{"n_layer": 21, "d_model": 320, "n_head": 10, "n_kv_head": 5, "head_dim": 32, "d_mlp": 832, "vocab_size": 20896, "activation": "swiglu", "norm": "rmsnorm", "norm_place": "pre", "norm_eps": 1e-05, "positions": "rope", "rope_base": 10000.0, "rope_fraction": 0.75, "qk_norm": false, "attn_scale": 0.177, "bias": "qkv", "tie_embeddings": true, "parallel_block": false, "init": "normal", "init_std_qkv": 0.0621, "init_std_o": 0.00958, "init_std_up": 0.0621, "init_std_down": 0.00594, "optimizer": "adam_variant", "lr": 0.00101, "beta1": 0.9, "beta2": 0.98, "weight_decay": 0.21, "lr_head": 0.00723, "grad_clip": 1.0, "warmup_steps": 223, "schedule": "wsd", "decay_fraction": 0.565, "decay_shape": "cos", "final_lr_fraction": 0.0, "batch_tokens": 131072, "seq_len": 1024, "doc_mask": true, "z_loss": 0.0001, "train_tokens": 637100000, "steps": 4861, "dataset": "wikipedia_en"}
MLP neurons of a small language model. Each row is named by its layer, matrix (gate and up: input weights) and neuron, and shows model dimensions 64-159. Each number is 200 + 40 x the weight over its row's rms, rounded and kept within 0 to 999. A neuron's up and down rows have the sign that makes its largest values positive.
After each neuron's rows, "fires on" lists the tokens most often at its 100 highest values on Wikipedia text that the model never trained on. A number after a token or word is its count.

L6.gate175,210,257,232,248,224,262,184,246,170,263,147,221,221,173,255,182,215,284,185,284,236,253,255,216,234,208,209,105,126,148,214,230,214,288,176,227,250,218,215,189,130,213,195,230,205,216,298,151,242,265,226,274,165,187,191,198,168,200,213,204,233,258,214,265,233,168,198,147,125,235,223,186,174,181,179,212,192,194,218,187,199,204,230,223,186,219,221,270,259,186,150,165,146,200,237,246
L6.up175,243,200,169,170,177,130,216,207,168,199,177,190,212,145,135,102,154,136,176,170,263,284,221,204,198,199,175,225,206,101,194,232,188,123,169,152,210,235,276,210,163,223,179,198,199,277,216,190,255,235,199,209,236,189,177,158,253,100,162,158,162,170,207,245,281,198,252,212,216,136,207,149,260,157,200,201,180,141,171,214,188,307,196,225,163,165,150,210,195,135,145,102,191,223,192,194
fires on: "that " 33, "people " 8, "of " 7, "og" 5, "whom " 4

L13.gate576,228,144,204,233,227,231,230,258,267,229,192,225,254,188,277,198,156,150,204,192,201,156,214,230,165,231,194,188,236,241,234,242,134,193,120,165,147,233,118,201,228,214,248,215,237,210,232,188,214,281,155,134,159,238,170,203,187,241,236,163,172,190,154,163,178,186,216,164,152,155,175,237,192,213,178,233,124,221,284,202,176,249,234,206,240,186,238,177,143,129,231,185,156,269,229,256
L13.up576,224,152,198,269,179,184,196,209,123,256,193,202,146,252,214,108,210,204,182,189,260,167,180,146,244,154,245,229,165,217,261,187,185,167,172,181,203,150,149,254,197,199,218,210,186,199,188,95,174,197,160,195,201,150,191,148,220,242,280,237,201,226,214,176,163,159,219,140,198,295,157,207,145,99,211,254,208,141,203,255,223,174,221,198,181,186,214,195,265,224,189,222,184,237,166,235
fires on: "-" 55, ". " 5, "Am" 4

L10.gate413,140,153,207,186,183,220,249,170,217,161,218,257,184,195,229,212,189,162,268,239,224,172,143,178,209,166,189,207,181,206,169,233,189,215,120,316,170,196,193,234,251,214,191,249,167,219,239,118,130,208,192,197,183,246,222,217,195,215,210,175,180,190,255,99,239,200,189,152,218,275,193,164,251,163,191,176,171,211,213,222,179,186,205,217,214,186,167,154,170,113,163,65,143,221,153,281
L10.up413,179,168,211,236,162,194,258,203,200,239,135,152,143,185,170,198,155,188,203,153,172,267,255,251,155,150,239,191,199,210,180,238,232,251,199,231,183,205,186,236,178,216,196,111,168,209,248,176,179,186,188,247,247,187,241,150,235,215,255,262,277,186,169,143,183,250,203,215,164,238,259,213,156,133,167,151,143,86,254,253,171,175,175,197,246,208,218,175,159,168,192,172,171,239,218,231
fires on: "-" 35, "between " 18, "Both " 7, "than " 4, "of " 4

L12.gate63,208,221,214,286,145,253,100,208,179,289,220,143,227,280,221,169,183,102,163,181,177,156,261,212,168,212,216,218,181,173,245,180,187,236,156,150,247,235,254,232,188,138,231,189,185,198,236,217,184,214,240,204,181,240,201,220,174,197,184,216,170,223,196,180,235,190,153,173,186,260,276,204,181,194,176,223,102,203,177,243,107,164,224,231,201,179,213,231,152,247,141,181,125,215,184,288
L12.up63,250,155,149,208,204,151,223,181,160,234,194,337,178,134,196,297,187,292,229,252,179,166,209,191,184,232,239,168,121,181,231,211,236,213,161,278,152,272,242,137,140,246,195,265,186,146,177,194,170,239,156,185,219,176,202,196,241,161,181,238,173,183,225,259,248,240,215,215,163,225,192,141,166,208,239,227,132,249,197,148,254,289,204,191,202,223,317,111,180,206,259,189,255,111,240,207
fires on: "–" 15, "-" 14, "." 13, "i" 7, "de " 6

L5.gate316,233,226,319,159,144,219,124,158,94,240,160,204,227,179,250,202,180,211,168,271,277,165,181,182,187,189,148,190,153,144,241,211,180,188,221,125,196,280,188,228,167,198,225,239,230,200,188,218,184,186,185,157,196,203,213,169,251,231,192,190,249,273,130,191,224,263,154,217,230,196,218,97,268,243,258,256,182,221,116,251,137,140,241,212,122,186,145,173,238,206,159,197,228,104,213,216
L5.up316,245,193,190,213,226,154,189,136,172,164,223,224,225,154,222,263,217,207,186,294,273,169,165,124,233,233,228,188,208,188,204,244,245,143,138,217,176,154,194,220,240,225,213,244,188,200,191,194,186,212,156,209,248,216,216,211,254,216,228,184,208,237,171,134,229,135,216,231,174,176,177,206,185,198,216,208,187,243,191,90,162,214,194,242,121,187,233,198,159,167,165,238,217,222,281,274
fires on: "city " 20, "city" 13, "nation" 12, "City " 6, "." 6, "business " 4

L7.gate617,181,185,204,235,204,116,189,179,208,216,180,254,220,141,226,271,183,139,157,153,233,204,155,282,150,178,152,195,236,221,141,149,105,245,224,176,138,166,205,234,194,204,280,219,232,171,160,173,135,280,221,156,157,222,190,225,178,231,240,216,134,154,212,128,146,272,239,195,158,211,169,204,185,180,179,226,78,235,196,247,166,211,216,210,296,216,179,175,192,226,232,216,236,226,175,274
L7.up617,170,160,189,239,206,195,236,215,230,172,171,174,165,200,174,190,254,191,198,195,228,288,222,157,136,162,175,199,185,262,155,204,230,259,207,234,182,129,211,212,258,235,222,203,281,210,203,162,240,185,257,226,208,267,204,259,251,181,147,242,164,201,236,183,187,199,155,185,185,148,178,189,168,119,163,244,222,121,227,181,151,214,109,227,199,135,221,172,242,217,234,125,229,203,222,234
fires on: "and " 42, "of " 16, ", " 12, "-" 4, "in " 4

L18.gate477,168,236,227,196,175,201,166,217,186,244,188,183,182,211,225,133,232,218,221,198,280,199,162,188,158,242,263,266,170,204,173,174,134,194,187,259,189,168,166,239,115,274,192,160,248,271,200,147,219,275,231,227,184,228,169,224,204,210,193,213,297,143,255,176,159,205,165,177,236,179,235,103,152,196,136,178,157,193,232,136,171,163,221,189,204,234,237,157,237,234,194,187,186,247,224,216
L18.up477,179,257,182,179,173,222,243,220,216,187,147,230,155,232,226,183,227,223,190,183,241,220,215,201,175,207,259,208,160,154,232,165,208,171,126,205,148,246,147,227,159,226,204,58,202,196,172,207,189,202,150,196,176,219,201,226,282,264,192,205,191,115,201,191,155,248,133,176,231,186,235,160,199,181,151,259,184,151,171,169,221,96,192,277,131,203,221,203,158,179,227,182,239,258,184,222
fires on: "who " 46, "which " 17, "that " 11, "ă" 5, "-" 4

L6.gate574,230,235,212,250,179,172,155,173,167,170,239,189,191,158,190,216,183,213,225,217,151,141,181,130,137,153,199,204,207,173,193,153,207,247,139,255,183,209,178,214,207,170,237,183,169,136,183,273,279,201,181,234,206,176,156,203,127,235,186,244,167,236,326,137,232,134,276,297,184,234,208,152,288,236,238,185,179,144,184,214,195,185,197,173,300,116,223,233,220,159,188,195,224,250,256,245
L6.up574,221,193,148,172,195,232,289,240,199,208,240,225,211,223,229,180,209,191,222,275,215,191,163,205,188,140,290,146,231,171,189,205,224,96,122,328,184,228,211,185,209,194,178,171,267,165,218,258,220,208,293,210,259,254,182,236,210,249,195,203,129,184,227,88,214,199,234,199,137,209,212,167,158,192,172,229,207,166,100,205,200,191,176,179,150,236,210,198,168,212,212,201,273,185,177,167
fires on: "F" 28, "ar" 11, "Arch" 5, "C" 5, "Med" 4

L12.gate491,153,303,212,242,158,227,151,227,248,209,211,182,217,267,210,191,190,176,194,212,150,178,170,202,184,220,221,142,184,188,186,183,119,224,214,130,200,115,174,206,149,158,172,228,174,147,163,157,126,212,264,248,211,237,254,123,186,207,288,137,121,92,242,217,188,185,188,241,208,261,182,140,154,119,205,223,134,163,188,197,286,196,251,148,111,191,221,201,188,175,203,141,108,168,181,224
L12.up491,132,155,246,239,123,209,150,220,230,248,250,237,179,158,185,217,80,212,201,284,268,200,137,173,235,238,221,161,246,175,175,237,244,231,194,198,216,186,226,154,138,215,233,187,192,186,191,161,218,172,195,166,261,151,193,241,103,184,233,211,200,103,205,195,189,264,188,199,182,191,166,193,242,277,171,252,218,204,300,182,177,200,226,200,201,231,286,171,231,248,229,179,142,193,198,204
fires on: "end " 14, "following " 10, "due " 10, "–" 9, "over" 8, "-" 6

L5.gate792,194,152,124,217,156,142,194,222,290,255,308,186,246,167,198,181,196,219,206,254,203,199,218,158,220,151,253,153,176,174,261,149,158,222,162,165,230,193,216,175,232,104,189,252,222,256,247,155,169,272,87,222,263,194,161,149,169,247,206,175,187,202,170,171,200,133,209,246,214,260,287,185,215,176,197,198,198,196,208,235,175,263,189,219,230,190,155,184,201,176,187,178,192,215,273,222
L5.up792,149,219,171,233,141,233,157,229,188,226,180,218,211,195,216,150,139,237,255,154,145,123,190,220,211,202,219,187,227,243,181,211,169,216,189,174,90,229,215,177,233,180,239,205,225,157,189,178,227,170,165,240,214,215,165,205,230,193,234,196,237,173,219,202,234,261,241,254,188,195,236,247,237,104,169,130,175,178,247,205,224,149,143,227,236,203,218,203,218,139,209,142,240,157,144,194
fires on: "of " 86, "whom " 4

L4.gate689,213,243,162,218,187,145,215,259,172,238,161,170,159,210,179,243,184,218,200,213,186,182,158,160,136,235,179,271,188,158,224,143,205,169,173,263,326,266,172,219,154,178,169,270,182,170,268,268,206,221,291,164,197,267,207,167,225,165,125,145,114,200,102,186,229,175,178,203,178,241,264,162,197,264,200,200,123,158,199,232,194,198,206,225,146,220,142,149,236,263,161,164,154,203,267,212
L4.up689,250,184,186,248,104,169,132,218,199,175,220,261,238,282,282,217,188,208,222,149,229,144,200,202,139,190,149,213,120,192,234,255,210,236,189,205,224,243,170,157,165,173,158,258,183,240,232,188,177,189,176,170,268,246,193,215,212,233,254,139,206,193,230,262,269,227,132,193,192,247,232,197,210,213,132,227,200,168,168,225,204,223,239,216,149,111,212,212,243,234,216,224,142,204,208,237
fires on: "as " 20, "by " 8, "after " 7, "since " 5, "de " 5, "ru " 5

L17.gate308,143,244,151,232,202,172,149,198,111,218,203,210,220,256,155,233,223,140,207,195,293,180,162,213,206,178,224,234,218,179,246,130,175,193,255,208,262,184,246,222,164,165,209,219,266,100,197,166,199,184,280,141,212,221,251,244,229,123,166,192,229,184,138,208,200,181,204,227,219,216,257,203,203,187,268,246,78,246,170,146,197,232,280,261,194,254,171,219,175,216,235,248,141,221,215,154
L17.up308,173,209,152,225,219,178,192,233,213,245,186,219,179,234,172,175,221,168,302,173,272,270,211,178,239,221,208,130,169,234,286,166,209,190,218,213,179,185,193,212,159,219,160,259,256,249,216,189,198,236,194,148,240,169,228,212,163,174,222,174,176,161,277,226,242,271,214,147,206,192,197,182,221,123,228,247,180,201,150,110,243,291,234,222,156,198,255,205,205,206,195,240,120,127,227,205
fires on: "==" 94, "===" 6

L8.gate797,184,203,197,262,145,140,171,227,197,267,265,218,190,212,258,215,231,134,193,312,231,252,253,241,222,185,192,231,137,240,163,200,137,184,172,201,182,228,204,184,244,161,203,218,236,144,231,176,213,250,176,234,151,250,187,213,137,177,207,191,240,153,196,266,256,100,230,219,175,187,241,144,120,64,211,184,113,212,274,261,205,163,147,212,146,237,204,240,261,177,236,148,121,186,239,202
L8.up797,207,243,226,193,216,262,154,193,193,181,219,267,246,172,260,238,129,204,209,186,134,215,121,222,185,183,237,181,189,168,230,244,225,268,257,286,185,143,183,205,148,218,237,195,203,221,201,160,163,168,202,234,132,195,199,106,238,179,258,208,198,174,169,196,217,154,174,171,197,172,177,232,181,138,135,179,212,153,272,256,275,217,188,244,235,129,227,233,203,212,187,166,207,189,164,204
fires on: "of " 40, "from " 16, "to " 12, "into " 4, "in " 4

L9.gate98,180,160,237,170,157,225,119,228,254,246,231,184,175,232,201,105,174,174,162,241,176,207,254,206,163,221,180,289,211,167,189,165,200,188,191,226,193,248,187,201,135,199,118,161,200,251,239,217,299,252,203,204,270,140,210,180,179,252,167,213,207,195,190,174,158,283,182,258,225,238,191,190,225,151,228,165,137,201,167,193,229,213,212,176,181,195,212,218,227,210,273,213,190,240,211,219
L9.up98,166,189,244,152,234,186,220,237,251,163,157,214,241,229,266,115,257,207,163,175,207,264,248,192,163,154,232,213,228,167,190,201,236,197,176,290,257,295,225,166,198,181,204,158,272,149,245,197,233,193,255,206,218,176,225,243,154,225,122,222,214,183,215,223,169,201,290,198,131,245,205,278,226,184,265,227,160,218,173,254,167,241,220,163,245,202,161,150,205,235,186,221,213,199,207,167
fires on: "un" 18, "Col" 8, "only " 8, "Filip" 7, "flav" 6, "ref" 4

L6.gate724,123,167,161,237,194,236,186,235,199,254,232,197,164,200,233,273,181,100,174,244,191,260,129,235,193,249,146,147,138,249,236,208,151,234,192,173,178,198,192,275,213,170,259,172,153,127,215,257,142,268,272,216,216,183,204,241,241,232,245,183,232,235,206,193,192,158,206,260,216,196,158,194,183,182,170,186,195,212,223,179,260,194,233,223,214,176,192,236,215,195,143,163,239,200,230,183
L6.up724,182,212,269,202,205,206,232,182,185,229,205,149,204,265,185,243,180,145,225,208,200,199,245,240,179,234,153,190,238,119,232,208,185,137,217,171,187,191,181,229,198,214,227,178,208,171,203,178,158,205,235,268,222,236,200,192,180,243,153,279,192,201,194,286,250,132,163,177,248,243,252,199,130,192,169,206,196,110,226,131,104,147,292,240,202,246,229,194,195,173,251,194,177,212,161,316
fires on: "as " 21, "named " 13, "stated " 10, "said " 8

L9.gate788,165,236,227,222,219,209,179,193,219,215,195,244,162,203,306,166,237,172,170,176,179,176,211,205,172,181,189,216,225,216,245,233,217,180,173,164,220,167,190,173,148,208,198,198,157,250,189,120,161,199,93,212,184,277,180,197,203,184,195,180,151,123,215,166,140,151,181,215,210,171,183,265,129,240,186,227,210,202,224,129,197,171,200,237,275,216,188,226,247,211,218,270,217,269,195,296
L9.up788,190,124,208,170,159,183,275,215,271,221,174,206,152,290,163,150,209,130,145,234,166,226,155,221,239,254,172,240,200,173,240,164,141,230,243,172,236,154,192,234,199,174,137,230,183,223,212,209,165,268,202,174,105,173,184,99,208,213,151,243,235,261,163,111,188,241,206,220,196,203,217,165,266,117,152,217,126,169,248,191,249,247,225,194,153,178,273,232,174,236,269,184,227,279,216,248
fires on: "-" 25, "of " 13, "King " 7, ". " 7, "y" 6

L6.gate95,153,210,216,142,155,197,175,196,202,155,228,112,200,181,150,260,216,205,277,194,155,196,148,180,272,270,261,182,186,174,200,176,189,146,247,231,195,196,135,265,150,232,191,191,257,196,172,247,173,271,294,184,253,220,179,227,236,209,192,214,179,265,212,211,211,145,210,155,236,177,122,227,204,172,164,228,207,247,205,149,297,237,238,219,221,180,267,195,161,237,218,171,136,216,236,192
L6.up95,174,208,135,214,226,198,237,236,203,197,166,223,177,202,169,153,236,211,167,178,230,200,225,273,269,186,137,244,213,174,234,193,232,232,234,201,213,141,183,182,234,173,264,222,229,208,207,179,181,285,210,186,177,161,272,245,223,266,178,196,170,141,242,188,208,153,129,138,170,247,164,213,186,135,221,133,266,213,184,73,249,155,201,189,261,186,239,159,171,277,162,272,199,185,121,184
fires on: "' " 22, "from " 14, "', " 14, "by " 12

L7.gate54,194,190,222,211,232,166,190,147,270,196,177,240,174,251,213,178,202,166,198,135,205,218,159,184,222,213,214,214,219,163,174,178,172,131,228,195,189,112,234,189,195,232,236,181,191,231,237,190,162,100,164,199,189,210,269,228,197,219,237,204,137,221,156,128,134,229,270,335,172,188,150,187,245,151,257,182,199,258,147,219,192,242,133,229,154,203,130,221,118,189,249,162,202,274,202,193
L7.up54,276,205,181,196,214,196,149,207,258,225,160,202,259,254,217,199,175,145,288,171,129,219,159,188,236,207,246,202,194,162,193,147,191,243,172,251,182,185,135,238,171,229,117,201,154,188,206,202,173,172,212,203,151,160,138,196,216,127,194,158,190,174,198,181,176,216,191,205,180,206,263,271,181,146,230,164,192,149,195,179,235,206,184,184,232,221,256,224,160,193,230,135,168,167,213,259
fires on: "his " 22, "s " 19, "His " 10, "I " 6, "my " 5, "Your " 5

L8.gate780,188,215,293,143,166,241,251,236,201,233,279,208,238,192,239,241,236,110,243,277,244,225,158,196,255,195,216,204,156,251,214,203,204,178,191,195,177,150,253,219,189,230,248,198,209,183,276,177,165,127,219,211,211,251,204,184,199,132,201,169,252,251,201,182,192,270,270,259,203,165,243,138,228,212,298,281,187,216,190,160,196,202,158,234,216,195,233,179,211,182,188,224,252,238,216,198
L8.up780,170,216,214,147,165,187,168,293,120,143,213,252,169,252,140,204,200,189,247,220,198,175,227,194,211,199,181,176,137,228,220,179,205,136,235,203,159,179,132,210,218,170,98,214,206,169,144,206,198,129,256,143,153,114,223,102,228,213,173,214,110,175,247,168,271,243,184,165,261,181,198,249,251,212,249,161,170,229,168,235,261,228,233,208,274,235,254,240,257,190,174,220,214,198,166,127
fires on: "==" 46, "===" 15, "." 9, ": " 4

L9.gate784,239,202,275,233,224,196,149,218,183,124,221,145,177,217,222,132,190,220,228,197,259,143,233,201,166,181,247,188,222,169,174,173,180,129,179,141,181,238,153,190,191,120,129,202,224,229,272,242,237,210,207,224,211,261,197,232,147,226,271,216,249,137,223,211,220,233,163,279,258,215,197,194,233,184,267,111,138,171,202,223,189,194,267,180,225,158,225,214,178,248,222,193,225,155,229,210
L9.up784,235,199,181,264,170,226,161,238,151,203,224,223,199,209,194,173,198,191,231,173,215,132,177,168,186,142,172,229,235,182,171,130,126,213,156,214,241,150,187,171,173,187,212,169,203,175,182,148,142,192,168,236,277,148,221,207,208,166,241,163,217,209,183,180,221,225,218,234,182,206,248,249,139,161,218,176,131,216,216,143,161,211,199,183,232,156,188,211,172,161,160,299,170,181,174,183
fires on: "-" 25, "==" 11, "B" 10, "Career " 4

L17.gate152,206,238,200,197,125,160,184,256,201,213,272,202,184,219,134,183,143,217,191,256,222,142,216,204,193,270,185,185,223,178,219,249,165,253,262,145,124,161,247,225,238,249,262,116,219,145,124,170,151,254,197,186,151,214,248,220,218,136,228,161,284,150,154,228,205,195,173,183,169,216,200,194,230,180,179,215,165,191,211,167,188,241,195,276,238,171,258,264,250,204,129,190,155,187,173,248
L17.up152,184,199,254,239,223,106,150,198,224,224,194,158,210,196,197,144,212,242,190,258,145,178,233,176,218,217,231,216,209,172,198,173,185,179,220,197,227,205,178,170,181,230,157,212,202,238,203,143,193,105,275,178,237,191,235,191,218,178,246,195,193,231,159,184,223,128,184,168,222,206,266,172,271,214,286,133,254,180,261,220,263,242,199,245,156,90,247,247,202,245,159,113,184,250,167,218
fires on: "the " 45, "is " 26, "are " 7, "." 5

L10.gate657,179,214,184,203,213,237,136,270,251,224,218,198,242,120,261,147,209,277,165,231,255,207,207,256,269,211,171,205,118,265,196,216,224,186,142,218,252,112,211,109,165,167,135,180,172,218,252,202,181,205,231,188,155,263,200,188,170,211,214,206,184,207,206,173,208,177,147,172,160,197,237,117,118,169,195,165,230,202,224,219,147,227,245,290,247,244,236,144,212,217,171,220,222,165,207,228
L10.up657,158,244,201,138,235,204,240,202,269,168,177,125,206,169,212,157,229,234,232,199,213,183,214,207,233,249,326,167,233,173,227,169,201,156,122,313,209,244,270,196,132,197,206,145,227,198,131,217,224,210,199,213,197,207,219,245,236,191,150,133,204,170,248,138,161,194,280,281,202,195,184,187,180,267,175,112,120,243,157,129,259,180,233,217,252,226,188,160,290,206,196,136,203,199,211,221
fires on: "that " 41, "which " 24, "om" 4

L10.gate676,179,184,210,170,163,234,197,172,190,257,192,176,154,169,208,221,137,204,144,143,224,174,209,108,252,229,198,165,233,168,158,162,136,280,315,97,141,230,168,203,209,198,160,210,227,277,136,196,240,234,212,223,211,214,181,189,266,209,269,207,205,218,186,208,201,169,241,156,72,177,194,208,168,163,227,157,240,177,302,256,206,268,243,180,207,174,156,236,226,194,261,208,205,188,177,210
L10.up676,215,229,235,251,243,168,159,131,212,176,237,168,195,232,208,196,229,253,103,239,257,236,169,169,218,255,227,269,185,181,276,204,176,276,211,156,153,171,249,208,185,256,165,234,224,182,230,155,144,194,246,138,162,180,233,226,128,212,276,206,201,169,177,166,167,178,214,179,252,220,229,247,246,231,225,205,211,298,184,227,260,205,254,190,246,198,264,243,214,204,136,172,221,228,164,274
fires on: "." 40, "the " 24, "−" 5

L10.gate205,213,122,242,215,175,194,193,209,237,208,191,199,165,238,220,138,188,184,192,205,240,218,211,188,160,234,289,178,132,165,185,193,200,198,159,207,216,248,229,170,138,199,235,103,155,189,219,192,113,228,234,210,203,236,173,199,210,198,220,203,211,200,209,211,187,124,86,231,269,148,242,100,212,185,171,204,99,218,241,263,214,269,240,251,193,221,226,231,151,198,205,245,188,111,209,242
L10.up205,177,225,137,233,266,260,216,177,210,213,175,187,200,142,182,151,241,139,286,211,242,220,182,183,218,213,120,208,238,179,211,216,212,192,257,254,121,225,206,264,135,168,189,161,187,162,240,180,198,114,244,279,206,176,217,232,123,180,149,157,286,184,226,167,262,164,293,162,228,234,238,218,197,217,188,139,170,271,294,143,232,171,196,206,181,201,202,222,196,187,197,161,274,165,179,221
fires on: "of " 31, "om" 13, "ell" 4, "eb" 4

L13.gate348,236,166,167,186,198,229,225,200,193,298,191,161,208,194,174,182,205,175,220,275,233,182,214,193,210,178,210,210,195,161,230,170,245,181,203,215,177,159,248,163,186,162,209,236,192,211,248,179,260,198,158,237,238,259,222,158,171,171,184,164,159,260,274,241,135,211,209,260,223,245,242,169,194,206,233,153,165,111,178,204,148,231,212,149,248,203,140,114,212,132,216,229,186,200,251,190
L13.up348,250,214,255,208,161,214,282,207,239,249,224,209,195,199,341,272,203,234,261,126,187,172,133,151,142,99,195,293,238,221,149,159,185,243,202,165,173,243,227,142,257,194,134,226,198,166,165,234,211,185,164,187,251,296,237,182,167,209,251,197,222,242,196,165,98,166,187,177,216,245,244,296,164,224,205,198,184,181,223,261,216,214,176,223,186,193,151,137,144,152,165,256,235,259,210,235
fires on: "| " 61, " " 9, "of " 5

L13.gate518,190,253,181,197,180,172,156,178,146,261,160,258,224,202,147,147,308,205,138,211,240,242,235,138,258,251,211,169,116,112,235,204,239,199,246,230,213,178,182,254,226,175,298,142,189,140,264,169,147,166,222,195,225,196,271,166,243,164,194,220,172,173,269,199,189,155,155,177,200,219,193,215,183,202,159,226,171,174,200,156,174,272,285,168,230,195,189,172,163,183,226,257,182,208,172,213
L13.up518,167,188,189,152,168,220,199,243,185,299,190,248,277,185,210,202,217,171,183,193,256,221,296,187,239,169,216,211,199,222,152,205,225,147,197,235,203,234,172,144,192,163,177,223,236,201,191,203,242,204,246,260,198,150,261,174,189,131,204,195,165,169,197,179,141,171,206,168,121,176,166,191,160,189,206,185,192,224,250,224,200,281,203,282,242,201,217,229,237,240,234,204,169,165,271,176
fires on: "==" 32, "== " 22, "to " 12, "ag" 6, "found " 5

L9.gate636,203,207,142,313,137,234,220,177,267,253,180,196,221,232,202,178,147,187,277,117,202,224,187,178,176,295,263,145,171,172,241,198,249,223,192,237,209,212,233,173,212,137,146,149,264,269,213,254,225,274,255,120,185,196,129,173,209,171,206,192,192,177,185,206,207,194,218,282,165,193,154,216,179,207,186,190,216,259,200,221,130,178,154,196,207,252,180,253,190,170,213,202,188,246,270,185
L9.up636,153,215,217,185,200,218,197,199,210,199,185,170,216,203,188,212,104,218,163,257,182,199,190,128,227,221,221,187,181,138,239,211,170,249,233,198,241,217,234,125,236,205,280,217,136,199,252,189,216,217,235,183,236,143,148,200,248,148,264,163,235,256,229,205,218,264,147,292,187,224,282,178,227,201,167,193,195,157,182,212,119,223,208,126,244,213,195,224,176,89,220,211,204,239,127,223
fires on: ":" 30, "'" 22, "/" 15, "of " 11

L17.gate81,250,213,256,191,178,184,124,296,174,167,179,211,167,223,195,213,112,241,188,224,169,196,261,182,248,182,160,174,185,202,175,167,158,163,224,236,144,216,250,289,176,189,237,142,187,225,237,183,251,277,145,202,251,233,194,238,160,244,247,219,202,148,270,225,242,215,243,166,175,196,251,152,276,193,222,247,168,229,256,123,188,232,262,266,259,225,242,171,169,205,248,181,163,245,250,157
L17.up81,206,121,153,186,232,208,218,186,243,250,142,260,156,200,222,118,221,212,172,201,215,175,246,158,146,249,218,255,163,156,202,222,227,132,210,168,210,254,135,265,272,204,161,224,122,284,216,185,190,147,157,159,241,245,145,214,246,242,190,159,170,220,229,176,157,206,198,210,261,219,225,187,138,203,151,182,194,153,213,261,216,236,207,224,209,152,198,168,125,187,226,233,217,238,180,164
fires on: "-" 40, "C" 10, "and " 8, "c" 6, "& " 6, "m" 5

L13.gate345,240,203,298,166,168,235,173,209,205,222,268,157,167,168,199,183,250,201,191,248,212,193,265,184,196,250,238,223,195,231,204,150,126,184,212,204,233,237,205,251,201,209,237,220,191,229,182,242,196,188,149,151,225,315,234,217,199,200,257,208,234,199,205,188,199,203,216,154,276,183,271,150,206,235,195,230,160,265,301,184,181,224,245,247,231,247,145,191,227,234,162,238,210,300,155,243
L13.up345,146,244,146,168,176,216,189,240,231,246,194,232,200,193,208,188,210,182,263,201,241,167,150,188,236,170,181,247,173,232,271,205,274,241,221,195,198,166,229,147,202,214,232,179,235,197,170,276,248,244,159,218,327,208,182,258,196,193,211,207,218,185,190,158,185,203,214,182,251,171,263,191,225,256,167,265,174,185,250,193,257,263,233,213,179,184,184,196,221,212,220,212,238,228,243,203
fires on: "which " 21, "that " 17, "\n\n" 10, "deal " 5

L18.gate282,190,229,191,218,198,225,234,189,222,178,174,170,236,173,190,189,264,229,155,126,151,143,209,196,205,221,250,220,209,163,178,146,172,216,163,226,187,189,236,201,179,223,294,207,237,281,168,253,172,216,214,249,202,219,255,210,194,173,217,221,188,197,274,229,186,194,215,286,166,219,198,125,157,222,169,172,119,269,272,175,133,160,206,229,226,211,158,266,313,206,239,224,167,107,137,170
L18.up282,199,177,199,187,215,214,184,180,253,193,206,187,160,210,222,165,181,198,199,187,171,230,198,311,217,185,236,313,170,212,249,210,198,176,206,237,143,250,196,264,195,224,202,231,148,191,190,230,193,289,165,244,250,192,236,140,232,262,258,215,176,206,153,190,216,183,263,202,173,285,220,93,180,228,196,197,168,281,295,196,143,152,260,228,166,189,275,256,221,215,161,237,224,151,86,172
fires on: "his " 33, "His " 9, "s " 6, "that " 5, "first " 4, "with " 4

L5.gate579,197,163,168,212,229,252,208,210,233,248,173,149,256,220,211,246,249,183,189,206,138,175,137,168,178,279,204,179,175,215,262,220,153,207,175,205,202,221,161,150,197,130,211,273,149,218,151,215,222,194,228,95,130,192,206,146,241,194,232,136,245,186,232,159,163,182,227,215,155,278,186,234,201,195,225,173,214,226,206,195,194,223,281,220,157,172,173,193,196,233,220,119,194,206,231,171
L5.up579,170,176,187,192,252,215,269,128,209,165,192,219,256,163,164,225,142,224,238,287,177,110,188,166,218,241,185,163,221,169,255,173,232,222,308,194,240,252,165,175,173,209,283,169,175,196,219,135,123,199,157,211,191,208,185,186,220,206,144,236,179,265,152,221,180,198,183,223,210,167,235,217,168,223,126,163,197,268,167,189,248,193,265,154,225,292,250,224,195,171,338,147,165,228,159,304
fires on: "of " 61, "to " 15, "both " 6, "'" 5, "Both " 4

L17.gate695,224,238,211,209,89,188,207,175,168,251,214,164,322,235,258,183,254,208,175,233,283,167,160,207,249,278,229,203,239,188,232,204,207,259,128,252,198,173,213,223,112,256,170,219,226,219,180,134,187,243,251,181,162,282,230,221,211,180,200,182,243,198,220,196,211,270,231,215,223,227,209,228,192,194,171,219,141,156,180,88,166,221,260,208,146,178,173,248,207,213,196,244,154,199,192,253
L17.up695,195,242,220,168,150,244,220,159,139,222,184,210,269,282,205,181,245,215,108,230,250,180,171,222,215,265,185,161,267,147,262,174,246,227,153,213,188,136,164,264,173,278,170,178,196,228,102,152,231,234,230,194,194,243,252,180,247,209,183,227,289,180,220,251,245,213,210,200,182,240,163,247,230,219,159,222,168,197,180,148,162,185,220,255,164,184,272,202,194,220,222,227,163,163,229,257
fires on: "==" 100